config = dict(
    n_layer=13,
    n_kv_head=4,
    activation='geglu',
    positions='rope',
    extras=['capped logits'],
    init_std_down=0.00879,
    optimizer='muon_variant',
    beta1=0.9,
    lr_head=0.00839,
    warmup_steps=200,
    schedule='cos',
    final_lr_fraction=0.03,
    doc_mask=True,
)
MLP neurons of a small language model. Each row is named by its layer, matrix (down: output weights) and neuron, and shows model dimensions 128-255. Each number is 128 + 24 x the weight over its row's rms, rounded and kept within 0 to 255. Numbers have three digits each. A neuron's up and down rows have the sign that makes its largest values positive.
After each neuron's rows, "fires before" lists the tokens most often just after its 100 highest values on Wikipedia text that the model never trained on. A number after a token or word is its count.

L4.down50:093115082126096100164150113130170131132105152120148118149126129128152120102147089118130130105143075133131157124139144137118133085139093117121090121130150144111080134125110121098130108133088128146137173133139149143139147165130155110129128156121139116143203104141164148157139127127141102116101118138115132143131176126103139141117114151127099121111092086125140132150141128129116120104116
fires before: "\n" 53, " " 22, " 2" 5

L6.down576:122119096139124125135128118101095113130123126125102104121115147134148130152156119118155050131152115110147127138100146166127149142114102102103126171128156070151076109123168158126104110174122166119117094161125146156145141156117112121116162151125088103159107148100134120160118137084100153121151110173137098101137137176185125164162155134097115077103147129120126124107115165167133095136140
fires before: "er" 22, "ed" 13, "ing" 12, "ers" 10, "o" 8

L5.down265:139103100156103094080116142109149115141096122142126131109155132127130127159144141127131142114107127155115155160090157189088116108108087121104099144140122126105112112162137104137155136100160085157156133139138140127103093138125104176124164128122097152119109192127137112143115123140103119109119179139119108127143117119109141170099132089123114135113122134085118058144160125166122136141109
fires before: " |" 31, ";" 13, "." 8, "1" 4

L5.down282:072125144164114142139142122125126106125148126091100107160133160108099100157113106114120101150115125131132160088157179162120119163069134147131125128161164138115116104114085120162169093113125083109108087149149118117146154105146127134113100108109115166104123152132151179127100097158125115112161112157139144111187147119123128122172152123132077155112103091144121116086175144112122119132162
fires before: "ed" 20, "in" 17, "ain" 12, "s" 7, "ig" 6, "ing" 5

L2.down158:126158112115145128136156130164121121151116114154136094102177149140130128133116113150140125136118123141140136162096121171107109130114120141125126107177122168111109129129132122188149149136130138147153152120122103112145115134106107132123103165160126202114136152110145158134146136097144149153186122178149115107137093109112143133088162132117163161124116130134108126138114113165087131152154
fires before: " |" 28, "%" 9, "1" 8, " m" 5, "2" 5

L6.down500:126129112105129130108094153100105154154124149152125150168135149124136114127117141160119135092119105125124166135094103125128130109096167121117131152066149154156148097146184126094115097096089154144124127134134063164076144124095109090146143154135153098108143121084142142156119091110148111137126131155118114130140117121111109123121172156117110122134148131176116128136097126164093117148153
fires before: "0" 31, "1" 10, "8" 9, "3" 9, "6" 9, "2" 8

L6.down457:147146132140125110163117144127146106147122137134120161083137115133147141107142126104103188141132162114113115116128197153124133152120116168148110121134123078115142111109121142075153141070121091093120128104127112151094121081142159114072142116161105125128117134150079102112126134138089126142134142139126121123147074157100165131081110136109122140125061179139119141173116153096159156132126
fires before: "ed" 18, "e" 15, "u" 9, "ing" 9, "al" 5

L6.down186:122127133085135172154116114133164118103144128077148096106122136081122137157155097096119123125146096160101130144147150116125113123115173132043146130147167108109117132111150113114131116131152136112160134091087122120106138109106153153155133102129154098131129129111152164078127119136123132116118156154113127151118099112128116090170160126107155127117190089123118108116122118096143106175183
fires before: "e" 24, "ic" 22, "ed" 12, "k" 6

L10.down139:145140161181130089128141110111109134123174124127134171141097126122166111158117141146153105114110169155128165104165145130122115183123101166139131153148121115086115125144112109117098134159136136128198116134121135113162129129134122125110146135146122165094127150174121139111087097122101132068153113120149120126126145164148139139111143117125091116118128159136120147124099156154111149132105
fires before: "e" 26, "an" 18, "ed" 8, "ing" 6

L4.down223:129122177110066084155120136184130150095129113151160121113145175176091120146098089139089156146136085123118123124127131140130106109161150148121125111097149134127139097148141119115128137096131114114125137101090127149183122144130129139151137113130147105095150103125158134087117124140147109136127152125128131143086116130079122100080118168120107143124142091103206100150105150102126166096146
fires before: "2" 27, "," 18, " |" 14, "5" 9, "4" 7, "3" 6

L5.down477:160170112176111112112145119093152138147091132139105109131123124118148143109125126127146159144174100151103113118090124181168089131136117132153110127150125110134138132120173093112123145130111131132116110132098131129138094141144137109124125072147180162136105135138125130135104170151191141104134124130135124105139114099139153087094128122120115145118098133146132120112169105108135134168108
fires before: "ay" 51, "ace" 5, "an" 5, "it" 4, "un" 4

L10.down598:141109168180165166132126134142115132130114105148120107144137135114128166096156116117071155103156095127151106124093123125089072108137111131156124107120129126127100143066083152108110125126143162119094112134096076120129160111172149089142122091115129098122120162166143123151168173145133126105079162141152161142145148112132081149113117097106136139101131135166126168085131097105157127100146
fires before: "00" 13, "ill" 12, "m" 10, "0" 8, "4" 5, " m" 5

L2.down399:115071116136153121103134144142155119136142109121150130106136097109129100123101163134114146132129106195113127130160056106180110156121136159116091110126136108088102130146151149128105116144120130139128111128097095150168089178138143098145127096164130139112133160140116135088128126141135181092151141106181162116158107154112097122110125135079134214098124155131123136134177079131125147165106
fires before: "es" 21, "ed" 19, "ice" 15, "ic" 10, "ation" 7, "e" 5

L9.down507:153160086122153118089146123132110095151147124144108134126163144150140087139143147107134115116164170121130114127184108131152106166111170160136094127186110164139140108104102121168146123120123112119127122164136140121095097101153123105127132091160131128157173144151133152142100154133153134134119137131106091106112110177082170117123109118104131162158101107111135153125121146138136131123190
fires before: " |" 47, "–" 24, "," 6, ":" 5

L4.down47:120164095133119134125136153134155115185127127127124157129158147091131154158140144131149152129134142157168168184087097176133155125140128139118137125157169165141154096144129119144148105108148150154128099107143158141146098126111155143108129148173104071138096138102122106097118183130106167113191154179145156136134125125150139111084121167103181132159118089124127123108153107157154156104137
fires before: " |" 57, ";" 8, "ub" 8, "." 5, "-" 4

L9.down635:132146148113130109144147087081135154147113129142108127115081147097125182120110134129128079087163139111110105100164122160122176120088110111111119112119127123111123100191135130112102146147140132102135098162157143148121156147140105112127158130136131091099102116106141112065177147157118192120133108130129154109137144155159173109141140168175154183109115132137134092163125110110094108111105
fires before: "ar" 13, "il" 12, "ic" 10, "an" 7, "1" 7, "o" 6

L2.down462:102118179066170167102187132168141142119125117124160124088133130154156133150135116075137140118128104120150143090149178174132126132098119141138128114111138098147154118161133150155176123140143148107108133099106155144099114098124120082127129095072087111125122093136141181115158137115149138167117125095123153157128099124167170152161121124124112173114153135164169115114154101141132103112109
fires before: "al" 17, "ur" 14, "her" 14, "ure" 8, "s" 5, "d" 5

L4.down0:146124118119139115090148129164117133156138155107147149155098106108143118113152088134138139111096141187144142110112103100151125113165142150127136141122152136149109175163093123118120097121136158077118138119181113123155129197136090178106127103083147107146170169145138144117132121158111102104147113114119124108119137153149119131117129130084129118125078114156140080128135146101120147136169
fires before: "t" 34, "s" 12, "st" 11, "n" 7

L2.down302:156142083160102146127124152131136136108058133158121164180139141153135108094126123085102163146144152145096124153157101116131148129126132157146131146144104112151102111146161138160163176115155096118122095146110137129142129152135135140114058142147144155145075114080131094119104122110109165174113129113110126089127150053174092138106081130124167113125119122123089090131132189131130150136099
fires before: "ary" 14, "le" 11, "v" 10, "g" 10, "per" 5, "w" 5

L10.down510:106147098137105158146131128136111138180089114130098111158159115109106110111134143122132077139146100143167139121149094121144130109137166175106075104096148094111100165088142155106144097094125114146136136102137089137136120184109140102123153102099134119107138129148151143135098113100137116112133137131144145199109120157146075118130138091173108115136134152163167132126073142104087148089101
fires before: "m" 22, "p" 20, "b" 7, "a" 7, "in" 5, "o" 4

L5.down266:132085175117116132123124156117107132104120112094127130121091103105137123158146150135157132135137144131144127095112096109129086129136145125112185075146129155161120116110136132130138137165112109177107087150111102163142154103115119115108141114129063110174106120122121116118159115133098124129101144162156133128148156094173135113107088111082144113132085166084185121085125137115168115140116
fires before: "\n" 45, " " 17, " 1" 13, " 2" 10, " —" 6

L5.down459:169132156141141113126103131112114149125112144105176167110149107123100112126121136084149121161122162170122161163175115121103085159127118152156143150133134121132121139151096127129160145096085138118124102120100197103114166142130101163108163171132138144125103094156119137081141095133120109105091139081143196126117121119156109168153134142153137123134092112098111116143138139114115118082129
fires before: "it" 13, "v" 11, "ish" 10, "and" 7, "ice" 7, "-" 6

L2.down656:117112135135165090153116107107156145099101168079156121177143158144188132125127162081115133120116130093129083137140140144099145150153094113083107121143150164126121115127156180136186101130118108141142143128146185135154133100152091123161109153132089152118137150135142115130106101156127130135114130099150115168164134145117145125134127111134126175134138139120161118137118159112102129145182
fires before: "\n" 37, " " 11, " S" 5, " E" 4, "w" 4

L10.down517:087149092161144130181141103131139116157158105122141109149140091116102112106158160125113112077153151119106106147121134131078133146117140092122123132154082130148128128190179117135143119128146095153119133143134136132145128116127117095136133114097101108105114138161144132106145147096126152150125099135103116169123168147123108106134124126114095160144149122150137118116107168132104098128120
fires before: "1" 14, "0" 13, "es" 12, "2" 10, "6" 7, "3" 7

L5.down89:101150132126176157095160098156156105131161111080123117132114107139113191070155126120106189120152138117098101125129125138114144131107174143150155120117115127159130142146163083138106138169136135117155113108126116135163174090155111093166140108117109108118146116150138111098128150117106162129154123116131080105172128141156139164152125075102091132133117109134166139173121100131147111129157
fires before: "ly" 29, "n" 11, "r" 7, "th" 5, "l" 5, "es" 4

L2.down536:100112129139111120153177138104119115117120141125116142171142156098147125170126083126156122138163139133162154104141115148149135120134136125101059147177131099115157136112105145109165064104076158130144113155135110118122062126107047166132130156131115161149094131145119122126111137141172118109157149123127100149140148134137151159145103147135117150178098111103123139134161141181092172105142
fires before: " |" 19, "," 13, "s" 9, "." 8, ")" 5

L6.down243:130104100096089095130134116128141158107148126146101155150137127159111151134173136112149147103130135126143120128146127116124128125130124128125104112103112134158123159132153129155079182157106118131130143146118103089125139183139181117139153112111136133138130079093131157130146146124104152168126116125130105132135135053117094137128141134107087112132144137097146137070098131150123110179132
fires before: " 0" 23, " |" 17, " 1" 10, " 2" 9, " 4" 5

L9.down113:126138108130094114119118151114132116094175097109151129148136109147114140119132099113105086164115172160128140140118107112130131133078148190078135093151079117117096103148154105125138148118118160137114160120098086139137135156126111127118131128148167153142119138174136141146127098116100132105149096163107155142156102141128163141108130123112119128129100130092126102154128161103131137120147
fires before: "-" 55, "\n" 9, "a" 5

L4.down60:113158159150087119138156123121121103157116095085114130135132080136102124153163117111150151132075153135137165106089124117134112152106123140103152188131185135147108172121167148101169102118121154120108141177066159144153087154121106095131182131107132106110124102135108081132135110136141117118127141156133179112106139122167134132122150135094088108147071115138153131091143150131115097151128
fires before: "1" 24, "20" 15, "0" 12, "8" 11, "2" 11, " |" 8

L4.down98:140153145129138093151160085108105127135138127137115107155144121140071156120172137139144150124116155085121114093129116151158140114144124094148088107105115124108160185134136144109121118121132110158115098137094116101129117148122160119149144065134081116097115080111196156078111150149146164122103140107095145158144165169117117154110094115134155144108124102162120155122060160098114126148061
fires before: "o" 42, "i" 14, "ar" 5, "m" 4, "n" 4

L9.down544:130106142145111132086127126133103134133113115082120092161155140092131130090123145134100160163101124140172093141122116124123092060129168129174142122115175127139146142140100164080116144093091118173117155129131126170159106148116144136136149101142152111114106095165134107140129119176128126071107152127144129128150124155158130077128130099152130147120128152139123132130114148154151114115119
fires before: "n" 32, "ill" 12, "m" 10, "g" 6, "ic" 6

L2.down426:135143134145131126106167136121156108155156144141136154157162110134118116130127114109104138167139086118124142159130149161125110139092121158137122097169085097143152166170136103105129112119145120121165162093122132119126130135099170140132062125153128150102158153170112135158094159170163098116117117161134085133188075138152126152113139125172114143111093119163134129140163161101166170133153
fires before: "al" 17, "ay" 17, "e" 7, "ace" 6, "at" 6, "u" 6

L10.down615:132164130126098124146137123133145120125113129087139120192101130120123107124131111156137157142113201186121128135092126135138133119145125138124109106143162110093117121117112101131130126173128124090143087097125119163150110151116189160151123181125160162152111133150118136135176096131124127102129090169136139133129109161090171152110130115132097115086096150099131152139144135156064109138147
fires before: "un" 22, "an" 15, "u" 15

L4.down160:133097119155109109124130156155145080096120166121105133113118163116134110132130147119125134136144158098119093093133089159124159083087093125127145147138148182153173102139146137097180122106131135100109138128131135128134145151085112192144138111101149143123124123115138127143152144100149110099160110137115120175102157161101059109106124147157138130100123142115115186122093119096139156140083
fires before: "ited" 28, "iv" 19, "t" 11, "c" 9, "l" 4, "5" 4

L6.down12:140132162132133121113125094117163142132128150134147100110177099145158198209124136130126152146159113148126098106128123130125123131160141124162111132132134125120116168185155123137137162126132101120150137141077159108136143125133175096127205096126114171133119092113173160164192107124142176126111156119160109143084156108129117127127089136141136151142092157141131147118134139142171113120132
fires before: "t" 24, "iv" 18, "ited" 17, "it" 5, "l" 5, "k" 4

L6.down96:133183124136170071112101118141154144126135084143111089100135130136112068105106144111137121111132141133162168144145134110126124150139116176127150131130170101103113140095112078157135128131154123151130110073133131097110143103116125150133123113117140095119118123158133193147153146138134140169134152154129122143153083119088138100124106152141177120122151119112102133179124132093159160136142
fires before: "k" 17, "it" 14, "ic" 8, "and" 8, "n" 7

L5.down46:138156099095120123115130121155143168171139078168123159137101116155134126089119174103097139102155070153159126135139140126163147091114110176109146135100170112140114151144098153166142112158109130117146151114146101135143137154133118129119109129147154123128155117152146156100145111159084157108157090150126165119090125158179154146121115144107151132122174126128095154124119051109140103136075
fires before: "es" 18, "ct" 17, "ic" 13, "i" 6, "ir" 5

L4.down146:083142127176142139142160169144105169151073160092124098167156070147137145120092124135119138118168141160103110131150099107131166064134131149142102113077160119133131153138122133096117092126112116148093116158156137136125151129113126146140163107127126136119173168139134116142108099119111178131092121116140138085101102149117142099136141152120116125165114120150093159126121152104123131120122
fires before: " " 33, "\n" 25, " 2" 6

L9.down579:120144142141106132100153112091165120205135151096098144171128115099095108129101158137185143097142160171128102132142144101124162092162133152123144137123144139125088104169135103109139090118143132121147176141117102126159124155105150159131156135094087090129145135132147141119138099101148140138132125096136110130098138148168096124145143113135129162146068089137118123123087101143106154135144
fires before: "-" 58, "\n" 16

L5.down677:119170120166154104133154129106161101145174148104137166143104120129112103146109121117059097090138145187158109118129138135107163127065153100161119147099144154126101111126159121133147117151138131151125131131152131126113089148109118139120142119129156103115131163109123083126104114121140134121113122117161135140137131075123065143125139102147084126147155139160095114124138156155087096135149
fires before: "\n" 21, "2" 11, "1" 7, "if" 7, "an" 6, "19" 5

L5.down271:084193118115110161137141101100133133125117135112134154108078130135105087114143121152118142084130121111089145166116102140128112120137146139108135145139116117100088112125150184142113100086134106099108166161089154098126146124126109121111128178136084083105100138143137115094148092095130129149106116148114153131131139144138129149148161124157177177146125138166084149084084133124151087125133
fires before: "er" 19, "ed" 16, "o" 13, "ers" 9, "ing" 8, "es" 5

L9.down693:073182105161094141178126117110162095115152130153152114192153131138134096145179134122124106154086184138114162139138179117168127164122140099113104161154125123116084145139105137134103125165131156137105116114104144099097131106147157144132116157116094166138099097117117176142129134090147132126135071158120127078127163142119136167115197111141160138127112105140117092105125086147102101153142
fires before: "ed" 23, "ing" 11, "s" 9, "," 5, " s" 4, "s," 4

L6.down92:117173094118119137113127073135141118092141134126114099099127131163109154140142108100118128142105122173140130139151130156117103112139088154141137150133092132109095125093092111148097098174116129104159125097078110143092172129119111131156180114150163132130112128139099128173126103159113099128125151111135134137128120148162110139149149151161134133157110119112127092130127111120148144108161
fires before: "ch" 23, "ber" 17, "-" 9, "b" 9, "y" 5

L5.down76:159124104121114147120143106161124080110132139081129108132108115079137081177132165142139131126115152126159087149079122078159122159132091079155117146101141131129097101110103149145078136149114116111126140112136134113154098116112172143132171112113137104163104135151113155128125109123157175103125130123079120169070150161113125098085080116130109092114132143114130068152119144099137175124103
fires before: "ited" 38, "iv" 18, " |" 6, "u" 5, "l" 4

L2.down579:128187123140110153133193161115102108105119108139134108109128121134135120144151147129144167136123133139146136175114137121101094160137122177120139102128154174104081149146111132151148137121120134118104123098091113175101140161120133098124121135129132128099102170157092094127160136127123129120171117096103117126157088139143155168138140167112141143118125134112129139177142130147140139116157
fires before: "-" 77, "\n" 20

L10.down243:135124156080087118128131123147114149139121144128077138125122116133129144116119131129160106171105182129124107159127144142096111098157086150133110090167175131151088147131156134173138144138099089109061149153110134088108130101075158139156108147112134182131087094081110122142104146114119079169121088137152146176134126148161175132119109151100114125145147144145130151118099148115112129138112
fires before: " 1" 22, " 8" 13, " 9" 10, " " 9, " 2" 8

L4.down427:169145129117136146120133111129136107157091125124102106118136108173169108133136137117115155106176150106133104102128098137135111144142100128142135126132122127126135136081149134081157156127150129129158128126072158139141118179116198111112090162128164143107107153103117123108138129121128144133116167105159142114121119155166136084104098125120131134124106086139085070103089171144112136150119
fires before: "v" 16, "g" 15, "b" 9, "at" 9, "le" 8, "f" 5

L2.down27:197156156118145131114130155137144114178150121184129117133106170106116114143142098101119122141126128153149157154138118121122168096146111129150105092119119111122118156159126120107122111142112103132144102096100147095100138123110096101116127107145138176132108093092164139142117137147121176138090104097083102119111111149138142095140090142119132102121160131154106138153163116148116131110117
fires before: "or" 23, "al" 9, "ic" 6, "ect" 6, "ical" 5, "in" 4

L2.down71:158143152129120148147141141125157131168107122116137156113121158158135141148124157132135115106061100089120165134119080171076152109117157096171159134133127106138103092113183141166164123135128139111121103119068156169106129101092140108133109145145188115127157125148143156175114135154128110147100142106107120108116131130157107096133138139110135180156150114098150123145138148108144126139113
fires before: "l" 50, "al" 5, "in" 5, "le" 5, "an" 4

L9.down175:147137152083090142086148114088158108124158104123136145100084149104104096196107150107160153148135103129138135121132149147109118115097177136130083131160127157087126103131110135175096157149133146179107149133109093114121190141139132160141132115101122170142118142155145080131154105128107098151121104106127158127119140097128137155122137136153136114173116140137098132127088156123104126119129
fires before: "6" 11, "2" 11, "8" 11, "s" 9, "7" 9

L10.down593:112143163159127139136155151118150132134121097056129093131139130123162147131144127107090140151103118159128121147153131147140114078116149089125121139128112144133104113136105167117134111119132127150114133175174069138114112126091135129100136149119112162110132161134156150090103059107112075109129091106142137112099070083081113123124178108152117098112106160148141117124190102087154136133141
fires before: "|" 77, "|---|---" 16, "\n" 5

L6.down165:112137163120164145111150119134128127108128137155124122111150093159142122094138129114161094116092154164131114131117104129110156133126115148110148101130137107079145141139081128096109117142149148135181157118123183137131154113117139152127141150120082141099091150143161047132161120143144150136193156095139121112112156139119130127125124132082094076149138105138103104136110184176137085128123
fires before: "e" 14, "|---|---" 14, "|---" 12, "ation" 11, "ing" 8

L6.down478:157153171139143122101120162171134187118166132162125134119151137124120133162146160132116152158107141136118190175153128123115103127123118152186129140125139153131112132117117133134159115136133150164155118166100161096146088155109134146143133127157160137128120118129120134151125119165139124116112161122136129165101116114142130165114155141120125095093086147116088155139109182122191169134118
fires before: "l" 21, "-" 12, "b" 8, "ber" 6, "v" 4

L4.down242:121122171150191094111118119125161106125107091088138115138132107124120116121129158147124127111158096088120109139068147160148164123102116168173117163093167184125147153121142168177120146132154125136103116119141097070169122111098067138137136127106151095153148127099131110132152153140150145125155155113111147118184139088092155111148125127075158109140120096129129124154084089170142122184118
fires before: "ul" 23, "r" 17, "m" 8, ":" 8, "n" 6, "." 4

L6.down411:127127145129148083157167120116125142136137111128181106106085135160167152140107130121147139141211174121147150172111133115152120136147114076138120148132108141121151139121131169178092095114129129098126109144098096062107142140105138144128129126116108091137143139144168134154103130112112149149136101144111090151142068086082137142142074126127158115133111170097125175131118121139140161129155
fires before: " " 19, "\n" 18, " 1" 11, " 2" 5, " 3" 4, "e" 4

L6.down578:114127142107132128132140108121132138121163158094128134056112157101113129113115164164168097153126100137133115156136125140130158106092134154079106128169127113121124100109134089154096138141124118125153131162116139144128130128180105163130111154127144164146109112126205094109111193112139103123142158107143122154114136144129160187140103104133097129154149134166114130143143122109138124104141
fires before: "8" 41, "5" 12, "7" 12, "2" 11, "6" 8, "0" 5

L9.down448:162176137146151101162105107131140135135123152104134154098139151100151150135058150083165105132138116181091127088101147120117132144130100164134129154131109110139127128115174112119162123136135097096129102191134118125084121137069118126132081162170088136120124156084140128125088083145125098085141105106169120139116123142169127126139118156103083130112098088125120128125143139160130118163182
fires before: "ed" 31, "es" 20, "al" 15, "ing" 11, "em" 4

L6.down640:130125153140129100138111179103135150134125152141164157113136132128109128158102124129105110166130140157145178156146137127077168117186126106197154112079129121154119088157128153126130112103128159131120129164131141124096126119148151143125152156136141116127143141103098157143124123160154124138084132128106121109125107165123112115108112134160180107155131083165143146114127146162145131153137
fires before: "ver" 22, "od" 12, "al" 10, "ad" 6, "in" 5

L9.down184:090112144111136108114125097097154119152153107079177149088108124120134189130128152098117159125149158150095104151162082123118142124129142131098134062148154083114114069117124153143105109106143106112102149103152168104067172106142109160132130155134134114109124127140141133141118106135123141167136167154141136137136151098069095164150158088157133125156177129159081151174097119130120107143114
fires before: " a" 26, "s" 16, " an" 5, " the" 5, " p" 4

L6.down121:146139121096111133119097104087159122096106175107145080100109139127142062137120112139176109143137126165121091130100145128122138130143141110153122141114117104117111137165092087132111120128163152131108134105117103153090073185136147084155134104099175094135100161160071143103139112136116108123129142094153125173119112169125110137116127164099167113175142146111100157155122123161076133097142
fires before: "y" 25, "ag" 15, "j" 10, "u" 6

L2.down686:137097125180138187108116149126163169123116140147136073099122112161166157119139118107094124137133153137195150121151150142136181098111114140128121133142132122135093155140184127110134110097177142127151165088128150159137080139139111142149110134143110142127137110117090087068151133093142126137129107115107138119171080159154152145157110133142083104107143151116125151125130126133128141180124
fires before: "en" 20, "c" 14, "f" 8, " t" 6, "g" 6, "ing" 6

L5.down132:120132137130097142140139183173121157120135116168172120116107141107144093145117099159122158091122122162129110154134069115169092144125110106108136134115129189143124126174115101141132172099106118149114144108152096127138097069137133152125107108184118147118117121150148156083124100145137101101105150167111105162118084104047143093117123123175111096104123119163117124127140115143136177120161
fires before: " |" 53, "," 11, "4" 9, "5" 4, "2" 4

L5.down212:108126130141091117127130178126107103121145148133103118158089094098146125114098113126172112114103120157145166124144107108141121124094146147139139129110099121096135149150104142155123096119096152105126136153165120112134132123130125156128118112119107126151147100131133156158115135164096132125094108053130144069120181153142101128116106160123069137148110137101171112145128187081097171133154
fires before: "nd" 27, "s" 11, "T" 8, "I" 7, "l" 5, "n" 4

L9.down585:084070124164188107171173094092147154151150095147089157090175119165147134133155123119102120163104129146134177121148175129129139121144131209135128097105115085126150117125116127122142110122101142124140151131119118134177155137143109151127113186134137125141137192122140108176163097137152124165133132190144108116130113157128113135127104109134179156130107113099115184133122120151077102141109
fires before: " |" 24, "ers" 22, "%" 8, "ot" 6, " 8" 5, "id" 5

L6.down279:129156130090110096146160139152112134118146124144137125154104105122111119122100119104131119136140122119176151150116122189094088111095122127166139108135138142118114181153157146135139109143126147138153159176146134120120180125086201112137118144115108088102149137154127155145143124142150135151154135122171081130147110149138126157141172152116047121119120133137096131097166123159139143175119
fires before: "at" 22, "en" 20, "e" 9, "y" 6, "t" 6, "ater" 5

L6.down418:148174099126152152135128157156108120130129106176125128112134149130089122124117130139121143120144142109160092162107141189103127155095130153069086133130179140106137146070152133146136145134117098138157123082162094120187125125105117145127119149140087105130127142126107129126157161170122131093135122123106111150147101135136151076150172080160131124146093082144117108158142093089136103097110
fires before: " |" 58, ";" 8, "5" 6, "3" 4

L6.down591:100112108156082128134125143124149107130108137108169090104159123104152108120126133156084091165141176164131114108117150155171137117139143143096090127169108132116154104171110136102118109124133080122127087099129129109126142110120166145127100146146130089138117129133121109135129146149140159129104189152121102104204155148092162120116110109112108171142111128115122162096138120123136104142145
fires before: "," 16, " |" 14, "–" 12, ")" 7, "." 6, " of" 5

L5.down217:105129160120113106128125099121096174102128123091140105106124072114160128136080168125119129138129141150144077105138086147119160073159129110079158140129152140141144148151120181140115152162082091145139138181152133154159122107132104137149101135143082142122136084169117155128118099136130109094092142158117124109094132139136166128096162129106096116108143095140160123131134136103102134142132
fires before: "\n" 44, " " 13, " 1" 5, " 2" 4

L10.down461:127142107118148128109147132079071085124136157139185133129114124112128078137130172107134144122137176161103147127132104166122142136121110122128139162096145127134140122122158102142145112116178141124122131126133063177117129115150144136108120133101135114124135118112109153090187132083152124125078102101110169067151127094099053121165140128159136128124128116118108135120094091136124150137160
fires before: "8" 15, "7" 13, "1" 13, "9" 12, "6" 11, "2" 10

L10.down503:137124129120079145191128081128152101138115118138140109134098135070162159129133133140165152140119155106155111121130174109077091110116126100151065110163158159117140084129165144104153106108125141124122117166119140155119126129121134115118117088137096156148155117108148123109165150082147103101126177138121170161163129116124108134180090153132134127124123087156124159082124110139139095145121
fires before: "ited" 33, "ion" 32, "iv" 25

L5.down81:124142169147095178105140103139151163105125148144172097136109134117178093176143110152151148123145136101150117112135139100143155093108131083158131147116111144121166122184146155108147143133133155111085151142106095110114130128128128122093142095184109171134133140140120134141152143135114107110123102092125111134104153136095115163142124174118114110134133123130151155128111122135155104150119
fires before: "ited" 34, "t" 21, "iv" 20, "c" 4

L4.down70:099127123118137132139166159160143133143148149160137122139114100088135123118108102144170104086116116148128191131147083117118152105183123119145108109108146165138121175120124123092097111098102096126148168061122159129131149145127135079115153128154107120141141103128130082135125141120131139149127123120117103141171111131129120146125112129110148106123116100088082131117101135039125135135109
fires before: "\n" 26, " " 17, " P" 9, " 6" 6

L9.down196:156152087159146110152122136108146135123121106124149136104110127126142123087119097113114113150145182120128085111092148122164143128148125127165125168138099120141156127106114127114112157145169138101125120145101107136078138107112144111057106150132141144186151101161139143120150112157075145123117108128137138135154140123155135133139142139157143121131137119148132141126076146110083093133138
fires before: " |" 31, "em" 10, "." 8, "iv" 6, "i" 4

L10.down628:139142116137133111145149126103171124118154109133117120082105128133145161137136141129076149171159150130095132107127126140136192164137132167112129145129143141141171165116164114186105137070123108091112133118149113116132103146153139118151144137141136094089104102157172122150181119120120133151124152159151071155124086127102152155163127106178116110127162119120113148136140127165172162112152
fires before: " |" 50, "–" 20, "e" 8, ")" 7, "\n" 5

L5.down597:155107138138145146134122134136161112137114105092125132124127134123112071131102111108096151099099163107139119119116085113153138139134107135138107151143128075095162141091135121117164141100172097148127150138098105136145130117196125140114095171115132142123128116089098115119123105108153082183160144109133122149093126170161161149156090157132134130145158140101131121109162144104150130153099
fires before: "g" 23, "c" 13, "l" 11, "a" 6, "ter" 5, "v" 4

L6.down532:119148152132098126117169112165159128145151107124115115070136144140150130134147107123090176151140156108157140163142121102113144192153123134121102145113158112102096095132134119125138123109144071111145114160151080115145103118138127144095134100155160146148157139172151155127116131150147099116100102110100144117141112126123150133093149115126125135078143104104103129129153151134114130161136
fires before: " |" 42, "\n" 40, ":" 8, "}" 4

L4.down428:154114105092166094154145178146142166174092182104158125188161150130090146114126120136135104172117081095153131075122039141137162103129130123132146120121133143106137159104158140128111109105107152154113167099157154142122109158140087161124163135142128147158167126159191133131127133129128163108105126157153149171126119122096077113149084160125167100129118113121144147110136173121145152145124
fires before: " " 33, "\n" 18, " 1" 14, " 0" 5, " N" 4, " 2" 4

L9.down543:145173160140152146162112117115096115136116131151141102145147114183112163107090101124109156133116122080153177108141154121127127130138109154136087122141125142097070128153173124123174120119125132066104147127110147134125142139116127119111113147184108114143124157122117081123120120097188120096146143152090148094151123176140155172093148090177105145159137144118115114140165148126203137152148
fires before: " " 22, "\n" 16, " A" 13, " |" 12, " P" 11, "ber" 6

L9.down314:117124155159122161112114152100158126121114101135153136107167086125092140153159133086095137132141163126150101108146102094140115130153181117162150134109144116118120104147133133106122107109181135168132121094092139111105163129162115103126138111119111101136144184114146093088122143139139128119110126118087128157169189121103135172114070154179156134121167068098161111100115115100154098141156
fires before: "3" 28, "2" 20, "4" 13, "1" 11, "0" 10, "5" 7

L2.down517:107107100147166134118150118106125072177131111104154120136149105108127132108093147109142153144110129112130130110094122129109100136151127141118174149150166125139125175110161131140144147152148112138083132128129140137113167141148133096099103110178111095142116080107133125101120145084097145133088130150121162133103128105171112159106138215135144128133115128110168142172147132158075109139107
fires before: "ue" 27, "en" 13, "2" 8, "1" 7, "0" 7, "3" 5